config.yaml
num_key_value_heads: 2
head_dim: 32
qk_norm: false
beta2: 0.99
weight_decay: 0.14
decay_shape: "linear"
MLP neurons of a small language model. Each row is named by its layer, matrix (gate and up: input weights) and neuron, and shows model dimensions 112-303. Each number is 128 + 32 x the weight over its row's rms, rounded and kept within 0 to 255. Numbers have three digits each. A neuron's up and down rows have the sign that makes its largest values positive.
Before each neuron's rows, "fires in" lists the words (lower case) most often at its 100 highest values on Wikipedia text that the model never trained on.

fires in: "s", "both", "any", "only", "many", "some"
L8.gate523:128144133110127192177091135109166102096161106094160151149106114100138144128109138059114088115138122097101132100175118122142110127134108095140146089033163126073142129151114152083198172107142137083129186124145163163101162124114083135178112138091099128133111183158117112120176124094175129076149123094116121088131087156115175107097052092157104132145108078126131135058121075140198131188174087117087094139132134095120122098165171116112133135128088101076140098070107217111098169108120125137101161097195149154160160155094097082134100131159084075128145109163148179157126137149115139120
L8.up523:084128129183104135116153080087183134157140127121084157082094101133128159163168128153119099136093113158131137117069087171117084097099103167120106142161164160192189101104148060115114136130068160198101152168118169117155153165131112150181158082117108082109129183125114138111160133164168159104137114122110103128105206162141199108217169174107157114179097097159145149145129090088182156138108149171125107111165125188130059110080185112122140198155130039110073178150111102110138154137124131144124119159110101155108141177116142156122094075038157055115164125138140103136146162106113108075

fires in: "most", "are", "all", "some", "best"
L8.gate745:110135092128160114153184159100136146122168115118152080117123153126125135136150153119118113106145174096165151136061158140107168094133143064108126158108138127108126079123200128158163160107169205186155190081084068079138202100050140109144177075105147175111151108132117137127068151135048134084084087155116094136105150168129113173147146136091120128106184113155148139117147114096091173052035153163159075101072167123085137104179147127114097139141082132119088165108149157170113153174157117114140136110160113098086146166147069156098131095085141162171164145158194153124186118160148178179
L8.up745:147147154151174194100111183131115137100117152119171180170075141128187153140099110130081108154102130135107131129019149093090129090125187141193132086140125111117086119115090135166097098137198161144106130155119104197126110147124134195084113147141111133128152167095103124110124199136123087184132088138135128117157132121145136132134169108114095145192101138144164113131154137083158125136143110106174154104121138124099089147127083140188165182116125144160083060090149093111088056108107118117160107172102115119167127069136065136104097105078169140099195154084125155088133138116127082095

fires in: "that", "which", "who"
L11.gate487:111153197121089080158143147064129221109138115056144168142085136107106163126072156135117131136108112134151104133055132118108190122136154136145122199117076091134147113069143092133133102136190120122098118127183104141128187147163103132091150145096190109135147103146146184082088112198086128171141112148149068153105161127094114092178167106123104200159136095127141104179148102140100103155115074118074120092148120126092158132123170119128112158119074126066144120111088075148126195130154077167074103108124126107113161127141099130091098176109177157096147141167108134106218156102158146124
L11.up487:099122161156119117178085197073105128148103181081144176183086116073181075181103126131112117093107095128183119108096118156120076145138165160115158119101080162150135102109104120148129109103111156118127098131127086153073088188132112121212108134088188139123108143107141164140111031134191141113112174110145090148154128145145129063148105110158167164085112111077165137140146067172109080090101190121158119143164138126107110152154113180144120151164113111087087107154096146163104168141179057151147078128116134152130100169108163133156045144071131116107188142156068109154152139117087119120

fires in: "yes", "pen", "parents", "year", "heart", "grandparents"
L4.gate497:172149129125119173138152132116146153094093100117141084141146097105145157087092157081084195217166139154128109097088090164069121073109157158148165083212126110111131131138113113141107100162137134117108091159165143147162127138143094182111117152110091131131145157123113112153119124132099081123094106140121134133106162116068124115121142131088099155111183122126148135113184165087177127075072129108115181073135095103117101142136119068107058124077081149122142055136072136147133101137121072103169122081077148084170138110142149145112132141115121143154115105167109191068095129065124126160
L4.up497:051124121184108105111139182167165064134083057113112089096083108112162136133149135142147157134120141082116196142110148096116072084134134134103219148142116155138155154074105130126157124158150109098187122131135097096157095162153100142146106076113117054225099160124117183073140164101118086103135182111141105152111171118132104135132140101081135155145111180106120193084135177104085102095104117106161139146089059114133151097092139094137069129147110145149109073141140085096198141130088139145155134097085094089141065141099212170107110091110139141134171180146155106180043159131071085126

fires in: "an", "any"
L3.gate65:118140128126133129170086115141169173169125095138168139122070158150091179123158144112126068127131136185185107158146142091060122146085164104217125115082149129065128148119123173152137129161104163046179152150141106091107159123112137141085118155102115151136132170156118107112174127126117184133098091098140150163157084193150093085124152110140159152176141107105074154126154142145163128111053163105113107116141116116130205153166143104135071121161097061083150158170095116119122145170189127155158188069146174140123113135098169195087143122084093145167199103165152138117179125118152121122
L3.up65:127154160153152138141151144146108149175124148075197112111135124102071230181184143042168068096152158091165152138165115140091068110124152175197175118143147157110070145142097092171101098160072146131124154156132195146093138121125117115108183163113135151060074124186113167099133174196097131140106104196141090144119134130167093078119155146186187146184127179187096181188137123114087119089060167108096058110113102120110127166157142124142085118182118118119152120142088120139150152133165076115117141148129118118134103133124190191095183099085163096082143116146157146113073114118104100176

fires in: "to", "he", "it", "i", "s", "a"
L9.gate507:136186094145138139141103146072140151087099131115174139138138110138163198140097098117150132086110112096164115091104117087067105083085152208125149178129129163110128105044102098149178101083115092157141114124160115150118159120109100103138143176110135150097139144109128120077096100139160128176109102112164098121071136148120145106069131108159108144160142111144179118116137137106167156137113123191100127106083169089168100187171128060124123105095105146155189167095108218176118077139109115192064209132158095131146082070029071158116088156122192140137166181118128091121171091091121138133
L9.up507:118140107160128136133148139132153122125126104142142086149137151160140117167137122144127165103073088125157131073071131087109077112112126120129164118127096157087168113088103140112153105083092068095105101158164183169122124085128051099141099131107117139143129078089084139132210175135184140188089143120154196133082098108133098118126132127142186059133144159135179135127100070102142136143162119121107067121075176130196161212155137128126148168098085187174223145141137214160126127146137095165092122128105145136117106078124128089121141107181103100085152128069122076139155116142143119097

fires in: "first", "2nd", "second", "1st", "third", "3rd"
L6.gate726:147135048113099128128116127103112143181084123094162127120107140141137161150151099164150179226199141111141099125145178157115101175136195185146149148171091138145183109122110105126135093124118191152103141147143141113099190182082111129115247141115113135132147102148115117153068193168100140097129118108105119156111163121103173089110210122133149093071145116171220110109142138129136103116133182120130111106169165173109126126142151091151078094129097141161099135066182146103188125131112103145110143146118065186116172202182116139156114170121123140147119188165116143129115121040150144121
L6.up726:148149102161157118138128088093142136134123148146155152155158107157098116122124152131124095118105160216177141133128139118097105140128134167169142154165113151138168102139162081136114099125107091136151107134154130122203192082179069090057068146165114128115109161181169167123114097153150107161177083125104072120126130103127135185071112127154095121167128098111108161098143077091041090129122124137103112089145147075096090165150096130178105091113147126144053129135143107131115154169150094140173101135124145117102134086172037137117143167073177131100132126160173146145139140159087085185

fires in: "would", "if", "could", "may", "to", "will"
L4.gate578:134157103144176126172141172127169138138162132081102130081199117160104152125125128134182186134174126158110119073131127136140107145152167137160171124083048086108084136126059064126168168094073119173114102101089037134114088126122125091124157162083141149120144096124067107108090119097156088097128134098103145173171112138153157155134139145093124045145140096138105102189089110139102178103150132129109107167108149138110156123142087076054072149114143108168098138083127189072159152142128161158182105142155130089141117157080195128151137120145139175055103158150087081118167105098113164109
L4.up578:130134138117101105145183146122158171190082135161110172136107111140141113123170115124085172129098103172161152175177182095152145112053122149141130127159120051122083177109111075148109125115104157124142082099132128140097134161122113147087098176091160090062183175079146072125093139167120124117118137111133119150169104130132132112147072193105161132144116166145143215097102139098109074150173114147136087115207100137099119186149111097059089087186115098120123169060088190141158152156135083077118128109160124126117127158094115147054099143136092143129135104104134079127174126097102151183

fires in: "it", "he", "she", "that", "who"
L11.gate682:121099134134107149195065128085165103108139121103125124116141110076123135116100136096100157157172126124159094141093167099103153077168174163122092161175119117131123157094124090213150144118140085135103131141142121120150187086121140148145118152097160112090092147149126070164100130183134102128154060126146175122018149127101175084114146191214103143133123065144155082151129087136104115123183119172121087146138142121135107104120124108110155080159058146109085135119125141142117137106116111126137112111129129117147167173118168142109132126097180154158142136172067132101108109128098100184
L11.up682:083147169154178139149067091135104084150127130130101156118108135135140154080111093114072149131169159104189132117080132064124141125151135134076156074126081117193125116091101119164130134135161126125087126166151092161068074099124096172151162136086125143127115114181132113120188141151103092136123124130139170171098132136100134140129144174142178120151166106182120135148105111184126068131116165166173144096132141160119136120188120152097123140186100112118108129124111130112125166166121092124123136125193186112093196138135126156091137127124148167110170105126079111090119081164118143141

fires in: "would", "could", "federal", "died"
L2.gate747:148132092130174123135135135078192135114119132107153130142115119074219082140144083134091096150153152095116114110074145120155086079065109061109162145125061138106118089092056164142199100136174065117123185109125100115128138122114098147079169182088105158164106131136114130143137112101162080073110139107160145163115108146131141175146135147036100094108079151120146145055177125138188140148155161139083109145103143123126139110071139143117092133118139103129137129094080123145169136128158110109102072102157106046125206076163081159145085162103131152106149131169133131159126172114162138173
L2.up747:160132094111183161114120139123143109104157118226164087147131137163126131129098215112138093114114127090061131144103134153160111172137141195081054094116083049136127187099059102181182127153104176176091102109173123089117137164167092144094142166176073102128163149101093071137119120086104141157064111118112135123156111159094089117124147122096159137130091162187093069133145144131147142154128137115117165107161100142121121081169133165134118135155154084097122168103081124132141172136124079108112086135161117159133142114123153169138113110094144164102119158099120076161130131137113154104

fires in: "been", "be", "were", "being"
L8.gate325:178144175131113159112119137077118162127084104128124183145118129089146147092095032136118124184224150098101157130137186080099148094158151085138150114121163162118143153135102149178150104155083181129160170101171100136124181138107141148169156111134176121169192117049090153068151133139110134149115117146140092112138144132175140112141082178112118138058160151094128078079168135183117132115118110155159141095099067184166127136173172112110121160115151133121116093130088109133182203147122135118177125104127147084134155149080148214092138138142162151156138121098116087118143148064149110184
L8.up325:164109191140085173164147164128191180122059132078162184132137127115105095128153052124206073075182120075112156101116167101109103118125186125141106118102166127143091073156136176166202169166156119138073136130132117151169143134128075118142128131150197142123106144128201105125213102145098118087102131127214133151125101112150087123062114142060157143195135112155159133100125171130166131116168163125151123130157109170119138117119166128109082138111122135155120141194133139106149121109118181104111095104157145198138114139133088187109138077122103161139153139124120146174069135142174115099

fires in: "it", "also", "show"
L11.gate705:083109101136083103143145115159139137162104125130085172112088113156167140095107139122152106134194116107162139135080113125128146126068151115113108110145103164134190113105159153209117120102161104137128181109143089122023135179113141161157188168098106175107131106153120112161111141147106113167089113122123134141117135145174163153110104158132079125134135089120138076073115136150111130085152073077174073180089148061125113158193097147119122103211152149079100145121111135131128133151109134068045078142175126090107127138129146155156164132131124135177196149140105103137182103107137091127
L11.up705:125081119143168139147134095114115100096153107033110193174113155144115150162172159173106099133175129106212159079108102110114153098131135203132123141183099148129143146108131094155085140117143119101085141091196092106096133115150127078110140152146137124173104095122120079078090136094118076165093090131060084193163150120131128137097115206147190116078137149124123121152180165151109140161138097166095064109106172100152184148172132168103093120105086140169136091140065107084121132131085140092047157150134137108101120101162166115109142163093075125137204197083108117087142114155117107132

fires in: "would", "can", "will", "should", "cannot", "may"
L6.gate330:150171130174124108131170173098169139065165118129152147095148056150130164102187086158114099112139145150144175131113131106111079097145124125145191164117128154196130153156097087136141118144103129147114082133168103126127088100136071129113140093083119134078157131107149107076168167103153097060084071160090150102097172178153110086088177134118087118171141165117129113122127147114131094084112172167125063139152118152133168115162101062098135087097119145124192152135085092176148123179179158129088174096187114063124097140105090133127162127135155149134109130108195102167197162079127075173
L6.up330:122134113179184131117134100128118201198110110091179101089128085098119162123127107134091110163194139146130147151062141148127076171142176144163150173087107070128166142093087088165102091140130137138096141151122124077089078057192073150131181080130084134084161051160127157105175125159165103161113104161107153202151084147142151112090147152132128105179182138189108126090108113103122182174140176178147162132155128135139167171192131143076109131161131129138138116125107118119174081124138098122140207118164148096066125182143164133133097126151142130108104105122154108133132176131092116163

fires in: "at", "with", "to", "against", "from", "joined"
L12.gate105:154128133112116186104172080110143139064107070080133154132145137188158158111122112149103134099088138170100111140110071092104122117170155143073121184094162082119123124128127134153164118098078134094132111099098167161162136133133135125110152163193100181148144108117066150106108186149103163131174073084105116101039147156132146107085161122111134147157117076116141187134103160158170147122123139069127163089089133131150112073152145122098119099071135141159154130167108133120167131135138090113121110124195114105151152142046101115137190189082182109102115087202151129104102112099075119166
L12.up105:150103138084083121113122106098135134179189149154180138095140121092139155112077103173124157105146117102151155091063099139175128110164158118105108103163140247143077173110120122202121141139143160147108133142164152163191085091194135137156142127148130148169123150116165075143175086201106149138182165154086115126090104123061119155125158133118099065101134146094133116138161215176170128131142116101103130100110122084112088115153106093070137120113072143173133142151049098125156086093087169156069095151087131135142162098098179095080155108126139097076121105136112168083146182118109142077

fires in: "a", "i", "isbn", "studio"
L11.gate503:098159115175170116098124188089136144129054134058129140108126195093112080105123089076066107123095131160132131168113190107113145066101144164062166131196119152082109086104107168146157104120117140108070126144114125105116106124122164157115147100147171146149153131135038094112154160171090110101028098095123117144097098122151109097131133119199162121136099124118180149105156159132138111138151109132149088141107152118131133159090125116036121122100122057161117127127178107197115162160140186192127115145144155112187109089061109124151179085068174078134141102155164098105124179151141132093
L11.up503:106185119139178153125127142142146139114147081135033132104090148138107136178097166094090116122162111041163132123116161110115156104153169089123137108114121070084115108132128101137129175122123182102180105149143094137093102135068159115205162144078101113143118137065165141148175121123136119134133136124124089150164097112128119165145162156073097115135098129055096128102100142172079140173116197164153187112148125134107194110114144150162148137192119169146075075087156135101135131166085130128089096133081123170134148143219164118066132104062121138084166145084155077113095135040142100097

fires in: "would", "will", "by", "can", "did"
L8.gate753:146140102112117129156154151130127083130119191124107166134172152124097126118142082136129106047150114214106114078147174152106137187118160171138115166196149118105155116130127128138095136116161154117111118169080143166080135072095064152181156121103114153118129188102084127131193123146140115131108093121172124095119184108179034154172161124114133154169168097150143116114100100147165181118128138136142094163155084091160121167136111113163089050168124080134155117156084192123117099096157109180126163133183135126119105105102107117163155123136147184095121198110132146124129181145113147127
L8.up753:097104143171146159076124178188139169075083123127155126128056120126139135181139078140141095120174148161166164143136124123153158142105097048172132126149104067092159142115119146105114114159138123124194106114125156102157145114152149085092099116095055140102174087080138124140120126166145134131109130168104179186094142129165149090064143133123144126099112145176171118158200162123173097142148126130138179122152137093087170072170170107097124151130164083146163096084094113150160046088222145145164168079129174103134060087143152118175074146114123122104167095186123164183110126091127154138

fires in: "german", "world", "british", "germany", "chinese", "computer"
L2.gate418:073122140140199122172174203149126151129108134131091131128146069114157113154110095034146108147126162145122122132158147144109108089092145128116126116125070089112139113088087158139132131107110111127177098163187151166099154120117159124153102108158104123126136150108134167121118156102116152115132194104181163134159113100088173087103091121165059089139128156069153068086172100107168131148117107092191109103149142058087151103150135118087065150145103123151137085121131153055141171083073164165133076087140133159132143129096052180131080133070076144075127157130139209121157141123173113172
L2.up418:108155140129146097142142104119150155157120098077143053134123127085150109145145081105124099102161086142158084146178110154108099124126107115063140066110091149094106159146115166108144096112129094115089085192152171155087208133133173110145124056179112140135131147106170172196155169173191134068032176065158182124104139155129114138092100169163101090094091106110117164135094074129144147159191146115108132066132119160057113123160099128074143132136117115165095101065129119105099162110114209140069135101137129139139141134105122201126114167175107159086129097176150136091148102137120098169

fires in: "not", "one", "first", "third", "second", "notable"
L11.gate701:167123054171135144168101150128086123101120142128095139107206152146157191115163119133081125152149165156138122123134114131135119111137106143126073098142138124119121062065175118146125236116143128140106093157126160134122117127171123171162131077063109151096105143181163183114105161149139111159123179086164136138115095113138145142114145129148113150066104121167131177128089106126105125185110145136142149112166155115063142149117092118150182157144140089169170113091129168152148066112092084138090193114179139189085136134237130151079119149136138145175086124139096094107095119138125141143
L11.up701:095212099143166120177136101118092106128154098179110212121119157134115108123118147137123143153108138119117123187120132120115131132126167218105123079138110135152161092103173098142105096113174143187143100119094149136178150083126092137159111144140115141129157117165171170113152095182138129193140172103154067189094145160128142134154150077138111116093146141097149069146111132150110146082088078085132086097103139116149153176173169115187105112127160101185159167136095177119121100229132115141153152099138155178161163123160092169126163115094189164155164137168126121146142113117073157066

fires in: "all", "allen", "some", "most"
L4.gate75:165154111138159138200146182083136131159169112141192125129175112111089204132119183112112136091120083204160103122067124138036108150166120072122145116107175093122120069126103101178150133155088133101063116134140121159127163127098052142122127162135119150074109131101125119168157136144104125164099138134116133112099152152130116127108120116118163137086129132130130092126159096101130145085098158157054105147130121116146105057098061130178132117175043124174149130078121080156151103136162052121042152107138165090143145204127095137136088098132089174135148141169152173076157218116130160056
L4.up75:142108137094056093162086147112119144152162120116191118120058099095095075165105198118107138117143128151170165150107154138142117169094109117166162105096089149118096107148075129137184166124071120133154191132105134108109145119174077154136150224072076092083135143163158099165143130147063082135093108129080093090130151110106126136093154127166089123203118106091153097110159118148095094098088134186133142107095131125113068097171174152117123111175137079219125135079127071168126099113111155112185104118147201077143085156119084119128170104062160100083166110146113121154147051160123140099

fires in: "to", "would"
L11.gate207:074139168143059145132104134137106177094118135140122161086112149122119169130122180180103098122183144153109177154095143114114117101105142097079101145091161151131209107088160133141161099134125124106122117134149112132076155148127106110167098133163147164149205120151034114180111075142129159104086134118160146124083184092099150093108132127107145125189119056107099093114184143129158139102165131121174148157192141120128055135074144085103144100131142087164185149087065152208141069147145111151091142180125125154138109080106170125113137166200192108145131176158133134059102140132056138193
L11.up207:152173149156148131146100122149168111159141167118160144114130186152087149131164128149125062142119152166105156142095199149172111177207155094081127121153125112129115094083165121137115119126109108125173111156119116113075129088187141102140096089116113145056142172118119046101126170111165177170092134114162076055150091123087168169108128129133147121157167108089180127195139151111130143177155111099152108083134136122082176110124179108092098087097152110139157098135149147149145121187117138141194105113134158135134095158134091146044154128113104098089170142174115148116206144175137129110

fires in: "it", "this", "for", "which"
L9.gate695:144082178089179070097111102094137112169161136098133217105114092153171127113091124171158106131133160138145150093083163093094145129095128118085108125160102134165152174077102112162161153110112100162178134116189055157046145155189160100170110159087115134124107075153172127115104160154146083142134119135154045179109122146172154103174135161150126125148091183151159130119141151124133142084174145108087128167149084087131164085207142105111122157203141134143096079093114196145127107155157116112077080138125148121111075128151117108092141165132137127104198132135089102107182078116140216139
L9.up695:197084168110101052165137180156150113194130150094123154102168149165154088132140163121139126147119152201117145120109105135180093138148172154143116121117056140162142094123169129089063127090073138088173138095168160129120219089185145075096122078151128142153097117083151111150105182120140162135147150057142116132120174142174132155139110134226136097172127159137181098165112113138142152083114094153108115118052160118094154150172092076130155106119189105168076096094117179087154108091111127124110107164097107107176133109118119076141156161115116146068121144104130116086081102136094117124

fires in: "he", "we", "website", "they", "wrede", "weather"
L5.gate478:130180100137151115164145220151179169079121106066155133077127119070120094147150140132150177122140119174167178086122144142116087104114144110174131110087112150114151148122069132141128094132136115082156150093139113115148126131184094166143169155095152099120158129157116084049198106127111111131080083140135071113049132134112143090178190140113124118149138094121076149070162139127105094157138113078097126143147140125088159125138146104176111147125139158098193086124122156161132163144163103122052155052152151151099117173100142152124134160083141127140129190139186135131137068122160184172
L5.up478:143140151162096079162100128165105153129142175114148110126163166139166135127155095144063165112143076129138181122108155137156133085048132104132139063126109156150173156134155120142073122125169113102070149125071083095114074124164103163144143129085164163155136118096137160101149146117087062053112138148128093132160149151069120192151157136183142103139120130134106144051153102191068068119124134096127129146133098161139195101113105137077160126106151111166164143107111161178190095117107167109147106127138143131127158149155144129169143104099113120144159121149138093158146089144173125170

fires in: "was", "first", "subsequently", "later", "origin"
L9.gate280:138127117098152109171080102130063069081105085076150094132116169126141102129119131111104177096167122096156119159118090111150145200206137146059122138099152130148153097081136115145110083119086150145123115102129161105075160091106061133139181159124133143128114123178123128180125157157090116110154154199121153138060208115149160107087140152121141180103152107139143133146077131157114112115133137113160055196128151116127128131121133113149101099156117150119161137074156046153123165151129081122133203181050192086150157171158136115098094077139116146147125140151116126162142050141120126140
L9.up280:143122159099135094127141138193110160111079152101125158116104176190101119149151110118135110169107070128099140117070208202126078116172138163171148107119133097090113139136068112184107116142146149174100119143157124100168163115146118079108132125121093148142107148133109147096124141052085109169174129094099118123118076119168090150063140120166160111137184074165107096077118136165158192129163183171169163140150124191163123182173157109129138133136130154107140065128095120070091115153176104159124194087111128174100129176177110160099149086144130111182161124152070090113086115091113175108

fires in: "would", "to", "will", "he", "they", "she"
L11.gate33:125060135157107179141101160194111190166122083129133190118111185110189126094080148176119161190120145184160106140090180146133127144112154181104122135097154137149144138126150076150113092184099119138167106122150130088109078103162100128163158115079152168107103138142167124072079156143051079114072146163133032153117150159134175136109148164146173164181159117114041145099179116115146133079099129177097103130151140096108090104170080146145091175129130096136155094133116190080125164115151114092082100170146130096127095139076174117151163183150117122100144166123130164063149124151097093168
L11.up33:195081113147041145125081167150144084140086136089108147143138169162140120060154099134077136157135098147097101137111135086087151140120137135129133141147123126174149144100098155161112124138094152144139075149130129125131105106178102082129161179102091100132158152102138180127161160137138183146071100139110097131053101177155136123179100084192155109128126067096130108079154147112160145107121125186122131147097167131117147139071131140167082088156101112157142059100181185122125112112125126081110148127177204162132087137122120119093131147158118140132156062059148116179205092161112084171

fires in: "of", "for", "from", "by", "defeated", "to"
L12.gate408:101124130159135197139130134138134126077129133090120074117132102120094106106106138109108086128129123153136146058167066078112131134162135160097195148124128108090128142128112121170162171134145130060154088133172181123094184096130167121189106179148120159155132093152111125167168141122156105204110096127167071145165148120126086130034132172138119072116123073147168087127118126108116165066127083123097143140114146136160084108100154120169171117092134145113180067143094186153159167089118142157083106107185112093129073111114078112171144161120159157111167158167093165107123117125136124118
L12.up408:130139140123107146110171078137171126087108099067151192126178127140103113098069093091118134093159108093094141133158062161132138154079135222106098200134103194125121156068100111140097117084182130123095137105170094133157114091136131110112090116160090181086123058163137163128120195117187165126130123089074134144117152152154122115100114119123147079097112168127130172125179114135113075151140090108130190090165126128148164076132098172172119153098128186117123124153129172139137135144113149135125162140079077109130204117028171124116150123134091154148105146180144114119110135109163148106

fires in: "some", "most", "other", "many", "several", "number"
L8.gate20:137182090135126162122067217107152141099100144119170048148129088078123109149126161150150090069095111191173080151153131118099074114170156128186119188098125110117153068175091090205162102098068197096151174131117148101125188158142134172172134133123137128102112148123125121153141096110120171124115143178125141074149161171169093083149157125118103151110152162113145113082138090107118156115147144133103112185125192099104153135141125113126114146117083076108171119072190179161155151112143140141104185120133137110126119131095121150063093182133107182126129159170168106105121076154147118122
L8.up20:188114129104176109117107135079126096112124161178115106113140150137141070147148155071100135139085160164147101140119101099160110099117150103163101173115103147138090158169115080154119183201122156109107151146141128090178174125144185142184101139084123175084123157123183103140177122105100110120105097082139060149088164129185119125170095173121105136139123145106187142099178154162164145119114143120214161201187117108116077069061074156124146136086096141121124135086153106212103112151083146101130124124124131101091182181102105142075067154080176085143118124131146083101151162148108136071

fires in: "of", "on", "was", "spending"
L11.gate439:114107164101101085140168135131179109110066131104144117135096121127176167139151119147039177126118171157149111145146145155188149154178109113138141180081088120131118081089066119123147107087131092107145113077146182122118078131164147130092142136139160186129142132097078098161088089154126093093123104128179145117122133121156131126106168141174116107147164188165146112122114139034156173117132145085089137118135135165122116125127173102136089115128109115109120155170145042101183172122171082170115144088117125216207136176120072138081131178123147161155122170109133134131138040161145048096
L11.up439:105125155139115135121163093134144181159138127128104146136172091111136136118110136121150102086114064136126112091170105113132152159142151126115175177141118072127149125133135117131150120073117130141159153101119136063108091142157131083097142088106113150157140129092142169121082142163109091113102213203180082170130087088124081133167143120138150153146127165109148137126139117113135106050086128156090105117133124109166093170126070154155090067150140139129121118165120054075149139128091145125171179074116089142138153076081034144194098170135107093158202145125142120086185230115146106124

fires in: "of", "for", "on", "a", "in"
L12.gate645:120120115115101134129179167113129177103120115116133117089118155056104170204170135152178108163187127136148178088086154138164105089160132130127134124082108092139111143102103093133203145136159111206182107144152125156113127138187132115161102108168091120158096167113114096126162110178136105136069100134080119122123128206127151099109129181156169130171133104113133123133161143104128092091107094107104154133117130098151113085096067102080089191104077043129171110120093124156117143191148138157107141123095168145117126164062147047112119098135151140095077139074151138131149117141126158143
L12.up645:081136144085097108102125139115062149155110103169140112116060110143090133167143163117087092160154122099056159080145094084154108106103145083108118086112179076104130149139122152084107128071154122151170106105127148122142119138158177081156000099139161096125136126093168125209165128143089165086193148091154144159133113154154090120179094159130151157159115184134145180156148123148158139154115127117147146101106099117168126113136147141166113135100125069087125185175167105141100155133148152174164123059049134144082151133065090067116067071119149102069137134123139111127123133131124125113

fires in: "was", "he"
L9.gate766:161132149164079128173165127063166128112169097123089175082083106129159117124113134074167149095110178169170118120098098098124107139164162117160154086120123164148173145120126151183121127158132180150142170105179118098107159168108110075132116127073106168085119090153180134111106108157133083081142179103112105094129116121136160152147159143155099086128150102110106150131153072158122138109146170180131106198148126123171061128148161076119160158106188129092115095077125153142142069134150139171156191114158159163111182116125155095129091197159111064125141177180140153143047128062120069139
L9.up766:164108163142083130102122117162069111085163175079126103139119104122106068141156111077092146087140109175120108129210096123158122157152165126143174107126109099091120149170109154112071080157125173088114169060106136119132204131146092099114166115103181101150122147156154117103081163197054132133124174127121108144093149079158107135134172148181155173204141090066097116162204081128113182176161178112143134104112111140133147133193212146111108148080071120119129089122111107090088112149142108092114138098120154120143129134113098086101186118122147064116112204101152124060084093164114169146

fires in: "be", "been", "serve", "become", "face"
L2.gate66:155094148129141121129102142102162142096051062137142089090094086130132101103182111101120128165161184144134158104149132132111085098124137116118157162066147054116128165103098142153163142122129144118142130061199166108093178112091152135120114119099042117170185104137129130081215122161173153163073101109143125139161102128135098071079117177088118093130102106140149113143169129128159208106058154151080129164106197137114164121111130146163152138141114149088048081183106117148124181176135131094108137119145142079081145153078096099108150149102111131081169175119099116144161131113137130170
L2.up66:139103131170179115104211107093097096100077130176129159106145166065110108118137098122132083097130133146096121114098150113109119082149150150127203144070129113168079184061187100157117089117110075104189172181197141059105148159137084098113126120140152146149112097160157158128154160096081080133153148169163124104113141143071121150118129157143162110126180056130152117128131103144159143093103107140141178149099135180111209161136107053143179175140149176170108193098117128094137111135140128133146059140075099103089156103157148111156091119147108131155139122121113151170135151141152185144

fires in: "by", "against", "with", "from"
L9.gate134:144174087149070187104169135078135105084090088091143124108086134120174122171121158126150148117134132144118135102135132144096167130100191189164156105097147119099152141121108182177177138128085135110097138145084147125083110186123141066153128132145122126069126146167111153134065129166078160062171134088116133106112168108114194115084135105069063101115106131125157091111225187158086126144099104107192131154138104092141128175120129118130145126113129208143103145163189105129163140118070114141158130139109117071128077141154115156144127149144192179115126164121106145125131134051148104134
L9.up134:128119147082180110135129151110176053133105141027113090141127128149154165088185110152102082109108090137091186119108138110118118179139139106139129111164078115175132171122080135157176156116131131059097081094074156098160157057129183149184127106163154132119096147162154100145113147085196140084171186149167117145153102128097122156134096127105138122206096145198104130081121145148109173090098145141170087151136058129095086145131122159092119165122091145110156115154157179119118079178108143171092095105107137143184118152148121118133187158162194164053111138155120127100083105106125103164

fires in: "of", "other", "some", "many", "several"
L12.gate93:134154134167101099155102153098139132133158127114164086069167100099165084128085107139185101147099124174218104145170155160137082162113169133189071210127096159053105106083116100106113149122088177151155167120108171105134137148166160131140067140140162131165099153191108123130104148132116194129134097082123154098103128144120153115181155131138091193124144169069135157156143143125107140166096118172118126095095156106157137096158134158147142148144129103078103126121192100134098111145128093098123114136112182047070137171113137133079088186119092122109153194175178142123138118050110141141
L12.up93:073157189083170165108112254132194110077153129138145106147102162108102160157130139098098167130134084133124146090128098144132135106127105127116138096153142174083125101088106124182139191137132131166175126116196072207132108170109099098242129074120111155117094097144079168136084145153134106090107122126119098076079149147209124103101135153084113160075156151108165126114037094150131110115142130099137113152103161104153164078170096152134150167111092132113151197153109094174128128142107128110113089096115175101132162169132142084094102138122128189137152128122141107107149106154127115206